Weights of a small transformer language model.
Size: 11 layers, width 640, 5 heads of 128 (1 for keys and values), MLP 2112 SwiGLU, vocabulary 38835, 105M parameters.
Architecture: RMSNorm before each block, rotary positions, no biases in attention or MLP, normalized queries and keys.
Training: a variant of Adam for these matrices, 1315M tokens, 3034 steps.
MLP neurons of a small language model. Each row is named by its layer, matrix (down: output weights) and neuron, and shows model dimensions 426-639. Each number is 500 + 40 x the weight over its row's rms, rounded and kept within 0 to 999. Numbers have three digits each. A neuron's up and down rows have the sign that makes its largest values positive.
A block is one neuron, or neurons of one layer that tend to fire together. After each block is what it responds to, as a language model described it from the Wikipedia text at the highest values.

L3.down639:442490478537502475525438512518520503555499477527551458485607500522547445512528544445493453461587491490482542453514591537521495569559425508515465483467514462425433536469515528443526570455519543553489482540479527424449485449465526506433477440454541535442468476470492546499487498510478488474496403484521560540515500483495551552573514498514461541540457527502475412511499474497412437513494483500470556470409496524430461542489446569522489532444473489487539475573516481461458494474504475510519436462550504458516484467567468468508548445504548492510454568481529460458483492469508495547500544488437502475409546546487560542475494485452509516466483494495
L3.down840:477494498462491566492461519518433540466514508545537434546497440525474550494516431471470500439513558534533474473508435529520517455492565481482496491515497439512486480445473471533472448528425465489504528493550504506503499523445523532501480512517469498534510507490507457490579476584471501516498502492581461485608490499488491545551447460522418546489473536454444525481475457567501457560539555507482468444543473610479485446502544502462495574495601476521542515515521454513411457535439535534493512530537501502486486544530477470482496516504476507517484460506486524523410518507518508463455458528516489483448471491547543490482530474477454474435552469443
L3.down1054:489477543526488509466454527534534410520542576523438540478472508495511526534544465521522566499537466449470375476502424482501521491455505534419514518545464534546465520429537530529394549458456482449562500457536459503506528476491542460527486486445525490456459490415484497461430530472485466507490511559490525477534529481506512489542544474570472455448468545530489506517467532454462529470499561481543447561485476470473483505443406416565545449521408417485451497510487472550401527554493495466533501567466465411482517528514591528525504505468524433483536476463521502470511533546520471453526544422555526508516490497510516451426543518525493472493519485458
L3.down1087:518518493478511449502532468519451508531451520458481529368443501470521481564545447572488489514499546485483572518507489494489496476465457517480555502539474484529516502501475439509496506494560454502488485506502412508556482481454543526510484484436463469454598451495514463449558497475467528510538484490514491514461536500466498497509497473467491416495500433451485556528520551493480528492549506544481521460513479465427473541537506524487480535519523550458532536511510531475457462391576514531481517499480521543515502531474494540492498482499451497522540539488491536535480572495541471423421557517484493487493511439541532463492499549438495543562503506482
L3.down1400:447509425479491487440478470554438512528506487456516491538511456539527545538512512567527504538508545490589465550519520457572507448550568521549454486492528427468502479543439451433500523522549479492523566523495551595475430480459461490557520475570406532550470491467534485498501473463472473531525509508485555488490455488452551492526466484485488483384479561545500449506552517361499586480519442569402538504484482449578505557472465469446529550526497478519493395521518513541508471509492515500493476482523515491512495463449535527500516537580501522509504476532512484524566504559454444531520502469434456477484558491512571472544463538490485513482536499444
L3.down1403:467520467540520508523438529445507442572459511444447499574489509485461520448499507535495484496555505529439517472504565543488425558506582505483533458551553510501550477460454481432494502552531522512487430556553529511506486514528554492544442463482517460556543457467493446516497548500438506540535472537479542488490460562483483553448409519525491370603486472504528460526505410488541488513559457529550589529493450577462465444538413533472510544559496558525517432440471520477465497520561460460529528490484574553478513486546427489496485519433524464512468569424463538507456458553476470481458459404563440515487472518522488559496493494530459451473561484488
L3.down1495:529528606454562533477481486518513488486497517456531543471502498516508460557440481496420544432555544431509464512521503541501498486544489500484561502487520525482582577516500502529440521521496519542478531483474471525460475456499486434581486553498534521522461473508567492499421523455496531503423563470440542566402525496513438510502538557566558437495510427490499524492531507430481563508545523540509449486517519559527473522547536444547521454429495517467473516525526492502469570418461559528530471475503465496499531523526496491499437484539427530539504520548454492461521494496515504506508463516477489493523490430499483561494542497538489515436505442541
L3.down2087:521449495503458409528461484469521606514558478431552434505544437455504493529556505501482476544528508497497475522486473518447561482515432448456476575440532566493550608519572404506481523517521455462505521478437471497509392523435488532591493487509538533442500445514535464470512556484473521441474516503549488459508429516472490438597505437543512580450506496469475521522524476547517525471538602497547494470486463527464504478446532471520516542541513480492573469461470477546471555452469487437430514475494511444530566517517595465508531558516562426452451471520450460474512495503529559473521551480523513485456525495403559511516453571495495502511444481527
Responds to: Inner pieces of split rare or foreign names (N-od-dy, Kol-om-iytsev, H-od-lnaut) and second digits in numbers like 10 or 09 in tables.

L4.down149:521454544526539582467520422518415519514469472530485436494457515423505484486504474544446502606550475522490458499510530521503509500521517487519551484441470432495486451503551441483496430513550525479532504454484541521419477499468584511445522477507421501533483549490466481456530516516489534503460473515555520475503441516546459479509511505541503524511520518514617521556520411486485541509514429578473538484496498512506471490498513475493483447467513486477417502631556492516509467473499491513506492469514459468527574464497507541471442451473478501515560562538513524450505496517488483491550464471527532489478436478576493573534563553476509506426449508483
L4.down195:508480525457590514581476490520481426489524467507504493475511360499540494437530546489470478481550498519455490509435532497522534477510497519469541521578486488524481496514520493547511517466500477455526498537517461474502569460515446489542454515500444466461386472509541527437461453504530553513516565508470520516462539585516478468537478575554459518456415560466527508527422483485524447523499489519438522507475462411507489518495511457502533473490506493460529536480574508509516501448483481596499476486468485469504465539541564536562495498505418433537553504473488456498477433448486512480511497543549545510485448508556543481496533482511507540463489439442
L4.down889:526502488492494520504513523501511462532562513488486511538531488493431482534497521470518501542536439476562511465514498526508490505518506499439579516515443456565515527416494471515472473512539511487508495475526479521431488546504504426482501552519527521502465482464551513449509532534449495516497455511496527447571492469482518543444490480566502520505478489505627493432498477533519589495510509441505509475565448483390481481477453521521457506461490502479556537533513516498433522423512474513470528459490445489543442521520539462483520511435514480534531475566446506457495510485433561539505475476487547438488546483549506525510519498497532503512465498495
L4.down1809:501499539469467517466511500518476496617499549496509567565535532491455445469531464467587546519474464392500441500497542482524496477493468476506551533500517408509552581476473493501489447479498517520465555441490363417458547541500482444581500543453490547483515553501539500530459465510466518546521501542518499521597470406507414487481551501531496511501554452522505526460480525460575562466565605456459479431538498421425435495551503435477538504513471512459504522524503466519465476520553494468488507514570455594530515467420522520544537545524511596392479504528524527447530495532519531456551532489535492532490487485459527485483465476413491487493478453545
Responds to: Main verb or predicate word right after its subject, often the final suffix piece of a split word, as in broke, exceeded, disapp-ears, soft-ened; weaker on name pieces and "of".

L6.down851:479530518550476426504484468483497460518500506441462493502541526487524579502508450545492519476529518469495493447507416488501457465468516488536506555562434532532499529545547505470499410560542460531520428480521433472502502419557569542483493503525520462504565448540503568513483527543484549408492399457467549492517514460507538566641465489496469455520474496488495479429531560449476490525509506476489485562494456470503517494511525525462580506469483501486470535475577539530453471469478488544418493459512466527522587537488484541504512493515493481427519441523498557448512368456529521515471496544523488464570479552486497551462491406532527596504607402503
L6.down1333:518569521555526538511463464477473528561553519520512496489491418503486485507571499505516504541539375520497476468476556515527578569498442431483561540547549467516489558498469523454494461513475495473453431446459524449496497471515490485448414444547513512430471471503497431473450489528480569528560470476455516528475498484480444395465398516502472557504419500497574405540543443561536469462498495515563464542509554511531583521548511522489476498438502533448486517521510485558445491551531488557465500525498498526379571398488456509528501494526492502481522551431501517535570490498549529546476475536485466494463487487546531497476480511444529545536557485443
Responds to: Second subword pieces inside foreign personal or place names (L-ás-zka, Bak-r, Ts-uj-ino), plus first digits of metric conversions after "(" (150 m) and "in" after "headquartered".

L3.down470:570575428561479612518515512528517509562497434517487508572538460563504497407503533526524534501561521495486566486504442490510480466451496490489542478439476491508541496379512539422502558490529508519519561455535510427554486415517516545554483507508465538483536420501529495510467536498481472491502571462486454499494517494475545479543536483527537493463476439423514461485432543503496425540503533572529547515475451468532577540449535419479440528544518484492390492537517476565512532509509494433500444466515466561572577539455494501561509520527534508586510488541437541453472504525565500478497461489546454479444522488517498530500592536425498495545587549480
L3.down497:478527533479570548457503424463528592459408585516447449459528547472516467465481463505513453435526497530449467432546491490493548496514523538426505465471516506482439453517521443493521554482410507521493483523463516490571538433514431523454486464497526504483515580509505469479514475476465531489491463538535534480547466436503439494469450460486520572472416500506462559476475575490477510546555520480453569500555486447490446470474539475561441438497545496466497524515594548585502510497470608559536468481487485541518488531525517507510539486531543557467502526507528463492590528528509585569512552496520575483421439509427456515604466499561482553493517468508
L3.down757:476534441493445435463569522521515547495523489511560499440510549481464492486522497505536497492485620466463533522466539555452509537484543465499460472548477516499444471517540547556524499427553470491508499562494528490548511536553506475511480500523544494524456516539450550498524486538517521496452570538548494468461502417439500535445529542520479542489520550469510490492430547530465446535456488485554505479516560454490539567493516525535445523477492561548484440531570511532502484626525498480487571543561498430523470495487500534508465495466467523492449474502485477502477443454489554458499448566465459447585445522477512508520522485556490473518543499463
L3.down929:451536509504477555511472551562474530527472583550500494495570481476510536507461464488478518489502493438489532488534556512501507374542573530547474522507529478515541462448464451466511508448511477486446542545452544479521437429478518515554539528506500481487554581435528479444512492548519458444490413420463546489464414515514535495518482494501548459537448443478531521541519482503487597516521522511459496530472447523397486540514534463517466494477482489538459515542480425489526493508433490532513445499549571534497541550534505474434518495502523553461527530433474511589535497372522562538443487485547560497408550500550448516427471474505465481527443487544
L3.down1180:469554494508502531528512442527495525532425513469490478576489502536509594565478432524482490559512524521525506490482507525442546405453522489482480507473517452513450554431442513414518532474568522478548415436371491484482503466474499496461468436538487444501543479490521544530474560499525496448549488511454535503492487451485450535491560541496516535469513496437466489535512481500433533532510380516541468486521516568509607581455504429513538533493546471407448431445467466508555483519506507521484511469455501468489539445513521487484566455483447445507515464439541470531459491506526449460505502480526467515438506489461467521451467476488490507463480504432
L3.down1544:429536419471610510462490483540471458521420455492476525448440462495516446500488492530515497485488568490462523473512532484506555499467519533420498498497508457523469490515512418523539526449482531500491493510475514488456456505419630474595506520474537536477460547479481515521541539495501442511533562550510518450496515450483525465458455535542483565486507499498502529533508529474487528510442494487422543550540438491448490488562545512535515557533460497507532558534519503472449341476466493520493470492496427458454497479530544535547568595510521568540535558485500466541496482476472503471497548492461545513501544507417488491392444549464478554483461475499
L3.down1735:464575460499544539544499494500501593498486483565545541656514526550483527540469492548443508503547565542435512534521490504472493510461534512490466518529503503458550529531483519534477459449391460449505549506493504526521535542497555510511459470469409452532486492527526542497584486495588481509429471470542584507482537506529418484517469456526558520476472475529495502529576503540504437505504571568505577460410568510466549624482501488537527484459518484468632574439507483513502469535500538426472474483392495484433523569479496448470483506478463471462513467574518512485526516518487537535493486528444571438523532572486474530496564483479444535516486500558
L3.down1845:519448446446523546502475449483507545499423483489505426487479516556560523502512519571516520525480585502476446439522522425513521500445622441449573453476509422526525534548466507472504492541444509479459468556449582519491483501502473492516492452505499517513492468586512534475465463545542459504517484512448539443481512488534508545477509491495499480540501499517490527489502536494474425503549456460558456529526550533479449523473536531531531510591489556463511405516516587478478551476493514465514518440497431494473455487505453490504536518465523547453489533512457498498577432527507502527505452572433488527559537552577503501454548502524467608504471480570
Responds to: Mainly the first digit inside parentheses converting metres to feet or inches, as in 690 m (2,260 ft); weaker hits are crime and legal nouns like body, charged, trial, life.

L3.down143:464407468482437424485456508501537522503516565445474526539494428441530518540417470526593506516511457497493487489531526509554509501527467560563551479482505495481525517548525507474517542487495488433436563500455476461483519508477463548509515449452450461488491449541484491482482523538431521451479479467538473471515497485503523506453475393503482586497390521509468502444465521518473549502533489401470468468472532520486530586478575487511527437514488482433529499461504515556536526459500512514505499439476523539465495526481538524454497575550504543529543509531554472486488534474530586528486525524579483458464486502521523510433442488513454461512494492486
L3.down394:507486501563472481499556550477518421553468457540467423534487463519542486473445491443521502496434518446530409523448411469523495434553518476556579488500523449486455537433528514505548490589390489496504512517548454478454484458519512523511447425580453558507476370540517497519553470503512564534517469470485451525519467524580476501573466485499500447461518501466485502472497454488505402556523519517461510491443514434482451485503510513491485464454539495508512494499466502494499476547499472422465576497515483504502550503490514401535551511494533551488518490545548506465434545478450530498569553516473512463500462534484533480497526486471533484438568580501
L3.down403:562520547490492501496453515467513426503506556441496433515428467490519503483548516476525500506523442462445574509547550507532566501518453532548512504498546502421446614487513502559503526454466504471460544459478477542455476483524450525472416455522472533512470529475497556518490576511520531538492488542492553500452513520545556474504424511583536501537399503487519494459486502524557662523543462476533540516506513550536461488446423410578426430516487517460496513475508517459495473513487544500528437509476506482513507525476510441486481553434506526518598494555529533530494435487507503510495538500488440510493469532557564486483529490492522523494505539493
L3.down503:552438476484544542524526453529511496521513536474474452450487457510523521456537528485463507518519480543532492446516529492517482534516468503455515518515501478582432484500547457478511555490551540483514496520546515535482497524530496513484479478516485477507444503534576533511483507552507513502486457529474486467493463457546546501535537504492552519519402502458523498507555556523490654519491496475450568542509513402469512465483514512534473531512477532382514451524535547488479517474466504560509554465483410438520485497494584512479543466498342507505566496579477496565436477497466475479492475454512495502496503496571508449503539506545543535452545517490
L3.down653:530492524477555510475530473500493483451471555427529472594441516494473488501429547485439460497507458534559518457480504603453503554482488511588604516508556465507525515489583455531472523516480485462523445461572494458484441510564524479493442513556485539554522526474500478495514446497565481565466429508462478450484445510472527490481453510542504498532447555395561544480491488493592460512495452443524544561488587558447480513548473455537479509528497520527462498569489527389467477459504456515455509470545505456463460540464486456510582490456448553510544540519521511461480360535454559438436497576459534473484464514546520521433477450539487512440481488525
L3.down689:487492576498473569530534508523493550498500445475471521432566492455489504503575506509583565557542532439518478454531447441528536532490511538489478517550477572518497442499535489496471528458503427501427500502498464514552491465455566484467510526550479523521499479509475486501503510502488478484435472488518470576446508474546486489474508468504477574474462516421500491465503435460520723518499464391430505499452532483474513644548470459521395476510461532426514482500491538474494549493521529501527497425501510524434401472459485557494488552535547504508488517474502440548593427522460458486452495487372469479505539509521459474464455541547472510539504452459
L3.down960:507470528526470511587497491471510461539514476536489549521577506463535490502348548538475501504520495492521524514579490474418549450503481533450494546577509528479513485539479423499476536493476483487535491502560608547404491475515507476515503484561443490521484528495472560555486518512556572555507501529469444540488441472508414517440487519491527559514513466544450427499477488519553584538485484438551535574502531589498549518525512481508422540452555565497521598500499454467473451528499526485523506512569475517478511494486515527413495479509466509502487549441452464391489489451519489479524590529538467475507451415502457531473461506530470506508523511500
L3.down1457:552542520492587578525502539534513497506495507415533516555485508535542455517478495538546475479559576461462520532465520544441539544414467515451554397479542484542461491558574505492506530512535514521539526542526519397566526414487562464498463456459530469522512481519494479519525510485462512485507450484461443412514514493494525502374502489494479498482479544529560554477478489514471477544470451456540504478480480526472474480492531533556464571526470509512561432521463544505502462489450505497521505542512462532526484492435561489492470522532470500470454544471556393553482461502518568534493463515500447582390448486485547536506455495496437498452549474491
Responds to: Final suffix pieces that complete a word split across tokens, such as -eling in remodeling, -s in woodwinds, -ed in repulsed, -ment in repayment.

L4.down273:512425528485525453494506470477515429594503491525468499463564516462443501451504429480493489510528520444478467510521502559417541425470488444519562456484520496512454532448463490500478510548475460546508508538505513514556535523501468499491540515503500500522558561497497522503508487451420546556500605488563484516557454441433453533534525478539465484382546490492571541564536544500495518518558594492498507517498556451506576517526465458586479474460519427514532519464529536541513507481518503474554460541480481559543488542585407560497499520548488449443481442491505495575531456522497504542488522455511383538579472451525509568494446509579512446485500585515
L4.down412:530424492516573424453467496500517568487427478537475462459463537497532498476537499482516486446577479494492516451515568513504482509565535461543521512498408494418563482535475548435496464524541465488492534424494544519451487466505518503441514484483553552592485521553497485484504635496511503521526532430509548543452507438483503542518493520515485513534586479525539457508505455452535567458437469482587504546495479521479478488494493482489548405485443482487467495445490490527553497489455460488445440538459547483474477495478487472548524540482542535516420537474555525533518568501552505490543488500507566496477484510505502454525405569528552421571417526533
L4.down890:494483501526513563575505536490443445447526457501572501468498522472467517444567404516489481494520521452493519467444482502472478530498568545478531511515480463610509491479523525583448454586487486528372536453535409471546481529475443538417501496504463545500433515539522454501427491474562498437442488418488521482448559525484496370531498425509505478467486506528499582569512477489540519519517549532493504449546492481516490505533509534563451494507474494538566436486518509559532536485504473542497486542511459495502511485551465546480521491509505538490538519489612501537468474534534566538471481497525476490503502482526453504433508527497612533426510515527
L4.down2075:530496464492485431438553452527545532462484563450509524486547451562534427563518523513522512506452483520474488502514499424519465609518452521472564502513452517563503544551453477566548435465475511520559545540460538507560460563459570500499515438464495525535551569512471486557504555450455550517509497404445477491474512516467471433535508482480497482499524473507520512507465571525541464496516551465413421539476475412535478447455493470506449487485514559514533568467493542484504465432481496468544505523446466492498506399495549500492447578504439508492498493540525484512508492489411500569479608416492525432511543484474492463520457502511526535481524512516
Responds to: Two groups: nouns for injured body parts or causes of death (wrist, knee, heart, stroke, died from), and mid-word pieces of names (N-od-dy, Z-od-iac, Dun-m-urry).

L4.down216:489580507499442529553446476452525498465425560468451467521575518571511511507454505536508520512506461466504444568491466482501491500513499484420394565382534436462500491500470396511508478523457473541467527485484526528527465504513515558457376502510460519490519439541512554531459498531503487547539474493610470464552571454540480530520476553530469516496516448513493504511582478413529450475545470494530517469491475520444531444473503501497500414526422528502445470490473488444515566507489485587514530474471479503472512524465503539594534525519512492501541501484510433516512492416540526555534513478429508514472507513497530480564507488480491533483540473532
L4.down1040:486535529471477494509468565510508408474485563425566436525535461547521527490523469479508424449474508441505561518487526508538521463519502498518418583513518546483528573513491570451495442500560507481439458516447524510529489467518530508535558493553571478576490487516548554563404563464471454474551466509505492516495558496515478504579516447438485493478507534514499513433488496474548551490498512500536481507492478482487419494471551503572531486477455529528480540491482517494572510472498511532481542502483545515514535484507548493527492488530539498474505513543538486537485453462467542496502491552433444450440458544539571432514517511548507552546431505455
L4.down1454:489587496448492478499477481483413565498432545477461506507532471499519501581517615553473449508595512486490450479561507477482486509502502509532485454465466477486522545494480490489495560495439484502472441496633544439402433512396514492497531501571485511540516409472435451543432493488538477438460491484539520464526522459544457496488433537510451522487508464542519535544450490591475460511563510494475468518465539448472450455530510515531481485546480545511495484440520399445550459443536483445536358518486522488489607462500500496423461488408502576513497487453468480447499473524531502555452499507471493444469457515608501490465521486487471435489465476540
L4.down1680:453503530503533420522496500476530525484472546493449527520566467530418486476526481537533473527491521526554462520534450486457464476511476579511475546515484455529476550486488500430527541486523461509488446562478524480472496524505556491518581529534541486436427401482471510531446539492416438404499625508564491577542533536541492516538457533483534514532496488508561521477508514473519505523415467455494436452502511541494518515532490514540513497562526502484505557536484505490513428543521409502469521469518463487528560472497528436534504520454491455517484445531505512510539493459473483488470547478492492502479446491519499499441529533500447497465477512525
Responds to: Opening parenthesis after a metric measurement in infobox-style lists, before the imperial equivalent, as in "4.74 m (15 ft"; weaker on digits in scores and coordinates.

L3.down121:596494493453621525450478498496514501496381433526503458467487522492472419497523462559499535491431604496484468462472391446585551538567490544483479550509446578532461514463588494569490511548443496567491496517527542494493505540502522558521491478449525484474526547438461504509540538566490502500562480527460537465534502550462566555562433517447525392470505416486481482503483522513488484470444487490498507490453556477517523525516510582465521567617556447539481495580472473478449435482454498456508526405500489543486500457485438505446495431485483515524533522501487510430503485493489501574537460523552451528508556501481569502519546533494515516493555515518
L3.down150:496552462494472490513518480531543525508492540517504474473500479528518500545522598497564465449513585489453491492449492535464477491490547391464437473472508466476476526505493503522488451473493489553467441504436502541519551434458509456503449533513556558466541483494509519440487449554538487540489469464523543502464456552522493528556459500468522495533496517512551501566439536467535646480531467506532480504524470467497485437517545520469510484509505505527505472441585487530504474479404521481486455534461614498522481560580522564505488498463491461501555452421495501470508507481467476497515473523523500428467624510494520477496545465514474548504446503458
L3.down225:551478507519481567513556478482487516497529512514484497447540545525531502496619514539521524512474464411563484446492520548451462493482485464506486474461590520489558566511533483444504457507445506473520445469504511493531532487415448496473503538495508451519539460441556452515525461450575529567553449462521519457447526500570490477475457546531496519534413485534547527515474459482555503455516465512504438552470582458477557445484572477385455478485477483474502509559484532520537419475514501493517498507491489522553463481538571496540543479566529559536463579471498476526452600504482363523538563461525492527529505455534558450486481440445535509470506490603
L3.down344:496475572594507506505497563459503516551464458557521443462516487491520529455491544491491518457432526542446522499517495565526428505554487457500459499506531439524511567487444588423522437535537489568495519534497454473528531465492544490538501538531486566504524504483500478486535533494542488465501507499539504521465522545475533481461455534531476481571571528456537494486516519457554509490549519522523565442532450499461492475477551503502488545516530518446588537558502524521463519524523470471453456495467459485489494490506474508558491543492472464499610512471513563440439495446408503471523572496538523534466553511455496494515439423494517568477482566508
L3.down412:478499439445508464393506525485485518499462512530526555558526450466499461433474493571450515545551491522500528531448554551496557489494504484464485473468543542472529487465494467536472500496527508508516420484508536457473473523489516560556428510513495506463454467501430434495573552389580480477497552498489493545479563466538435457548563505485434507516495477549552531490543500518495520471472534499528503492528472526511481535606555568494465472513571502474518393504533460517501449462537543470543496534525495461566557417508470480456479521507546516461536491457469485438462513514443519528464501533539543556393489462501487524465463487474473415566521552507
L3.down572:558594531395479518420507482495487484550442516525493474469507517511548524499501493555575546466488479472471448493525525502475469558492525502511474503526518499545530543502493474490451459491464488503505504484491378508482497475496540483482481524489523552476527515463466501457533485489516563483570515528528564492500499478483527498492429484467534473510462467508496536506435458507478701431471527459475363500506495520438562516504539429494501502548510546539539497474483492547510448481514505525485435511487515543574489603469478495376541517511549463513499475559433562427489486513516442503505492446548519499482498507528482564497492524516496559482488455493
L3.down1330:508481498521399532451452459503511547506551528521533512520445482542522448511492509524498498491568601485501500462527491529404494504444547490491461511533529515525458471510480517541516491435517587433466486484517488525552530484492524536505433486546496506519569537464518496428541457557541428423518447460573467509511495567449534514497561492520510498465504484472428505515549511513516592511423491493479440533503556420413514396522549492495503446556489571529494570487501463539558435525517526482526497480517600502519441469480564495526423528471519452499528466485503492538509489474554483462526494428456585477511477458482541513531562478437495485456561496516
L3.down1745:522492515514429563520538460472517501537555514506594508463552497557544515503482534464516533506518545442499479468515465514564571470514444504479490497477451529523536533505511497451556509469495508518484524494501535516472577478475513489536492502520455500487536497422511515513519557524493483497496465509553437514489502602526510520510481522546524489468513477498458511474492445523616529521429477600504504534524447439506560497515532515462497571542466554515546514472454474471525531560532517527608547492495497490599496500408483540478491499502534509512494523519440483453546542491418542510537525488596494513478510501495572559493487517465477537471529589472
Responds to: Head nouns and parts of names for states and institutions, such as Republic in Syrian Republic, State in Penn State, University, United, country.

L6.down677:481501548478504551567464451485503431505563468521458551534459519504507432528471531496578486444462478498495522544516514435552496527428502484489493489523451519540477486525502457497407568498496467510561474524449545496476496505486458459448531546448450574469494547527480463528490491483458547467448507561546502481518553577524529409427478467536522557502564441468487527528434503556509553571514559456518479512534507562485508498463498550519511460442543475477526508505492518485474527472496424566507606462552502535456495517522468522472532498486513549535405527506562535459436488543484398512506587483556488499488447521458549493450481596572513482494456450474
L6.down1481:553469477530516520497516488517529490506488507493470561531549535510496536504520510493459508508492548433470528487511534434472437527490555533485444447485487476532499554490424471429473453449540486518450491557497491535535504494530548512510441508523520446468514558519479536541455463406543484482493501446428513552492442494523495440462520470481461498454509498522460419526514466489570592536465476521536460503513493545472478597549514520458489492466435470512471469542447481516552480524529475548586516538506519577447499516535509471478504545472418511543530461494494506455457556488506469449535485565535422538454453475507540444497493480467473535525544498512
Responds to: Final inflectional suffix of a verb split into word pieces, usually before its object, such as accompan-ies, fix-es, surf-ed, trial-ing.

L6.down940:503480534522457528436462511455492488473498499586494485498483450503449504496486498427447476545522548527538438587570524422546465472499523465461482470492515475512527512485504556517539516453557469526493469523548523587472545497512573515449500501501557447534494446507469523539461535502454530538525443496395504503481504471549456597537550412534501527447537548395482542564506553470463529486406510426491484485525504450515481534483542424504588482542455473534482537547445472461491493525472496483508459459534492435457469508510539526580463477507518484508612494539490475508529433503580527515488521488500486470436421540461473473537548479524438527505482520505
L6.down1647:498534594502501604496498536565499451548464508507514502493496473482461436501490500478522520433499499491501530538453490514520446502510532533468532398427565497538528538514465439470508478444515524539513506524534499523488492483520416593523445504483483526498495496539449447524456507441487525487519515518482517529553513521469525530489532493489501493542504490521502496557535469466487465507567498484487471487492503440523471530449409447485523535539568520461502466507567502539522424538524553442460468471529511529466531499513484491550566541535463486521463456533432512529540546484462458531527471540468525490503440443443500574522459505441505572509520552494
Responds to: Words about legislation and governance, such as under (the Act), law, Act, house, position. Weaker hits are mid-word pieces of foreign names and tokens in statistics or results tables.

L4.down843:442545513526512533463497501478455499480521501522615482461511476509459530528494493485528519563477513478538476455510472533508534511553403474477508550497503539530548474492513513563504520501461459457588515451425475419522501510466469468477531579529529511510444460497504556513509544472490460560545482517494457437523478558512469489447547551511464468559438506474450513515503454457558480564453465530475494465536383411415479504518590521496501462479500545499609509523500541550506497504521521447610497455494437415557468552484518524443454585594543506457491516533480495465512516491513521490522401452511467472493547485450466513520553524491500516462491551481
L4.down1390:561514529472495430458493556484478503567515588510485503502495513569521512492482516535543519458464509500508501459459515527491460545584554458469471479506531499501604584529464470475534447434482498511456438501485472486526497458479520474508447479420504535493533427471527547502483493537546547510533502477496479534546546503456493522483470475498511529544459499530475491481457456449553530514513513553570465518452511506489558486566489486402472489546509508443474367563534560527517489507499496531467485473467493432428446463529540488478388513500485597514514528496511539513490544528492451554465554562472540478528525491468499490563490473449462552428493534477
L4.down1845:510499456574496509503423541574428537488508459514527462522452528474625472579511507467491517485518468553472481452462471547509434470487488440439541491520514495466514496452474429544541512512499495477489466447524496442498502481431513471507498525501554514480453464481475449447580512469505454497491470488531486506505432465554474475468519492446453503517577522548492529561524479484451489475392552522439521429453545485485463503574472478517588511519469513529479512486520478481488517573560508509492521501530528469536511504480476485516463508615461503572584489451488532519482497447430469476525469483524502489501531468515505562487556516467520511540514515509
L4.down1926:505436495565532518530453504494533547545523493471488466457457519474518549474485495473486548457494477525432482535458470562534511443523457478505515633464473489533533486502527519466427489482490481487515490436523518486543501448503497493546519521542522551530513477481451500571492481537506519430497489373443451507467470559527502579504528513500500602494540555509508494483498497515466531489476543438550509478516516490464513507394507516446500537407605569463520517531503469501458489521487477534511447519496599476491469545520589541432421468533464484480477498540523449470490458517447483498528512498532541489516474504554480489554503494510450476560534460485
Responds to: Final word of sports club and organization names, such as Stoke City, Colchester United and V2 Records, especially in football career tables; also group nouns like people, fans and schools.